python train.py --num_hidden_layers=21 --hidden_size=256 --num_attention_heads=4 --num_key_value_heads=2 --head_dim=64 --intermediate_size=1024 --vocab_size=2048 --hidden_act="swiglu" --norm="rmsnorm" --norm_place="pre" --norm_eps=1e-05 --positions="rope" --rope_theta=85600.0 --rope_fraction=1.0 --qk_norm=true --attn_scale=0.125 --bias="none" --tie_word_embeddings=false --parallel_block=false --init="uniform" --init_std_qkv=0.0271 --init_std_o=0.00418 --init_std_up=0.0271 --init_std_down=0.00209 --init_mimetic=0.5 --optimizer="laprop" --learning_rate=0.00245 --lr_mult_up=0.774 --beta1=0.9 --beta2=0.95 --lr_head=0.00817 --warmup_steps=219 --schedule="wsd" --decay_fraction=0.726 --decay_shape="linear" --final_lr_fraction=0.0 --batch_tokens=262144 --max_seq_len=128 --doc_mask=true --train_tokens=901600000 --max_steps=3440 --dataset="wikipedia_en"
MLP neurons of a small language model. Each row is named by its layer, matrix (down: output weights) and neuron, and shows model dimensions 32-95. Each number is 128 + 24 x the weight over its row's rms, rounded and kept within 0 to 255. A neuron's up and down rows have the sign that makes its largest values positive.
A block is one neuron, or neurons of one layer that tend to fire together. Before each block is what it responds to, as a language model described it from the Wikipedia text at the highest values.

Description: Word and abbreviation endings
L15.down82 [148 124 121 118  87 113 120 146 139 125 119 113 105 142 102 105 137 130 129 137 125 128 142 141 179 108  54 148 118 108 111 126 131 146 172 203  91 106 100 126 126 153 123 156  91 147 139 115 168 132 125 140 110 132 142 108 136 110 144 126 122 128 134 111]
L15.down174 [122 128 117  72 149 123  80 124 190 133 112 127 112  48 147 140 139 119  85 102 178 125 190  98 159 147 121 135 136 118 103 142  99 113 139 164 108 131 118 179 146 129 120  95 123 132 145 131 123 130 114 140 131 110 180 124 169 140 119 102 128 145 117 127]
L15.down389 [114 129 165  95 147  88 175 142 102 122  74 156 121 151 105 126 113 109 154 149 126 166  90 170 138 110 127 149 128 104 107 132 134 106 106  83 124 129 155 165 127 120 114 157 131 147 124 154 187 157 112 143 112 120 137 124 174 119 119  90 116 149  79 121]
L15.down522 [118 119 141 116 118 150 112 134 117 169 105 149 166 141  91 142 160 117 125 113 138 130 114 119 118 142 139 134 164 133 139 108 120 148  91 171  98 148  63 134  98 119 125 109 139  62 142 142 119 136 126 169 146 114 129 114 155 153 134 149 153 125 147 117]

Description: Football squad table tokens
L6.down213 [107 134 119 147 139 133 146 155 174 124 142 124 107 101 123  83 145 117 114 149 117 146 146 119 117 148 109 125 107 151 116 133 104 180 109 153 131 122  82 136 117 147 100 132  96 151 126 142 107 126 132  97 104 111 107 151 152 166 127 116  98 110 131 106]
L6.down256 [128 109 140 131 135 161 106 121 127 112  95  85 128 120  96 153 170 132 100 148 125 117 112  94 133 134  89 100 124 140 106 111 149 108 142 121 173 133 105 173 111 142 121 129 125 123 119 119 106 151 124 145 110 122 138 175 139 151  93 167 144 100 115 151]
L6.down394 [125 126  81 126 130 150  97 122 115 168 138 130 152  74 153 123 148 134 153 123 153 122 139 134 138 107 155  87 163 140 151 169 126 155 126  93 121 116 165 121 152 132 165 117 126 113 124 133 137 160 134 156 162 145 129 126 130 124  89 126 140 106  73 114]
L6.down398 [125 103 124 153 126 157 127 120 181 141 163 156 133 102 109 110 143 141 124 150  92 101 138 108 113 145 181 142 103 130 134 106 137 179 139 176 138 141  91  97 106 118 154 125  93 170 124  92 160 154 113 138 132 109 133 127  88 139 148 148 181 153 172 102]
L6.down436 [153 165 135  96 142  73 122 132 169 109  97 137 121  97 118 170 143  89 100 145 116 104 167 133  95 168 133 155 152 128 139 171 126 140 121 101 148 115 129 150 119 115 138 154 114 133 114 103  87 117 139 140 113 112 132 122 147  78 143 195  91 113 142  77]
L6.down474 [138 113 135 125 138 167 108 121 132 104 116 167 126 114 165 125 158 116 151 117  94 150 146 100 144 145 172 142  93 117 153 163 136  79 131  70 109 149 161 146 108 143 106 153 100 128 113  97 127 113 154 139 119 107  79 151  94 134 170 138  86 121 149 121]
L6.down502 [116  68 122 137 102 138  69 112 145 145 117 127 122 133  82 165  57 129 139 127 107 122 139 106 144 170 123 161  96 130 146 164 153 121 141 184 109 130 141 145 152 116 110 140  93 142 165 134 131 126 110 124  95 142 162 116 154 104 114 126 132 155 127 108]
L6.down543 [168 117 138 128 111 113 103  95 122 138 160 143 106 175 113 137 119 148 151 167 156 126 129 132  81 120 104  92 153 110 123 119 109 133 149 239 101 173 115 105 125 105 139 117 144 142  97 161  89 121 133 149 129 139 109 119 109 116  86 104 133 101 151 111]
L6.down595 [159 102 132 157 142 127 123 180 153 121 133 157 125 126 108 102 154  99 142 111 162 153 119 102 139 150 108 180 106 143 100 135 145 150 151  51 133 144 131 136 148 161 155 124 159 119 108  77 118 144 107 106 103 134 136 120 136 119 114  85  95 102 106 135]
L6.down676 [122 163 114  93  99 110 151 143 145 187  76 127 138 146 109 127 159 129 116 153 143 160 115  91 115 149 114  84 119 126 116 164 132  85 157 106 147 127 130 125 112 121 118 144 118 168 133 109 107 133 136 126 114 177  99 124  59 112 112 126  95  91 163  91]
L6.down695 [138 132 108 136 110 147 100 138 143 124 185 126 127 174 128 173 145 141 124 125 141 127 158 153 111 113 140 190 133 122 141 108 132 150 134 137 114 124 115 175 107 131 107 129 108 121  97 178 129 132 135 110 111 132 110 158 182 141 140 129 127 108 114  88]
L6.down719 [123 135 160 151 137 120 117 132 155 140 127 134 108 106 114 139 149 152 137 129 139 130 106 175 116 103 117 124 176 170 115  87 138 123 116 193 153 151  90  95 115 132 156 129 133 151 144 139 127 125 124 145 123 117 187 137 145 125 134 100 124 140 152 131]
L6.down837 [131 147 141 136 160 181 154  99 104 110 164 137 121 112 122 155 118 127 138 106 104  78 160 110 154 166 141 145 102 129 141  79 108 124 133 137 151  99 180  93 128 167 174 141 101 151 161  92 159 140  82 118 121 135 150 128 119 112 140 128 131 152 106 129]
L6.down962 [130  95 148 165 139 100 155 150 105 144 103 110 132 106 125 135 164 154 132 115 124 169  91 147 123  90 112 115 130 124 117 118 158  93 104  93 179 135 152 132  99 125 142 114 164 149 114 134 119 147 152 130 161 154 169 140 181  75 161 121 149 145  90  99]
L6.down1014 [154 129 109 159 124 145 140 113  91  88  76 114 116 138 167 111 157 117 161 127  95 115  86 144  98 131 132 135 154 151 145 132  95 117  84 211 176 125  74 134 135 105 113 154 120 136 107 127 137  99 106  96 132 131 133 156 133 111 132 125 105 156 123 183]
L6.down1016 [120  98 123 112 159 130 105 142 138 147 164 103 103  87  90 159 122 166 122  85 150 132 124 120 127 126 155 103  83 175 127 125 124  89 107 151 105 102 121 112 132 104  97 114 133 116  83 153 120 120 108 101 155 105 113 107 111 122 137 136 149 152 135 102]

Description: Word-start fragments, table numbers
L8.down917 [ 99 127 154 148 152 154 152 160 163 161 169 145 158 139 152 124 149 161 136 133 139  87  90  60 132 144 105 163 125 158 125 143 150 159 105 158 186 101 119 117 134 125 129 140 137 129 137  57 125 150 145 153 138 148 121 124  92  66 101 142 150 185 126 155]

Description: Football position abbreviation letters
L8.down376 [119 126 114 143 133 122 141 126 123 140 121 117  99 111 129 114 105  86  99 114 129 120 116 113 153 111 149 142 133 140 125  93 102 140 128 157 150 122 160 123 125 132 133 118 121 116 117  99 170 134 111 179 159 103 131 120  59 123 144  93 167 119 129  84]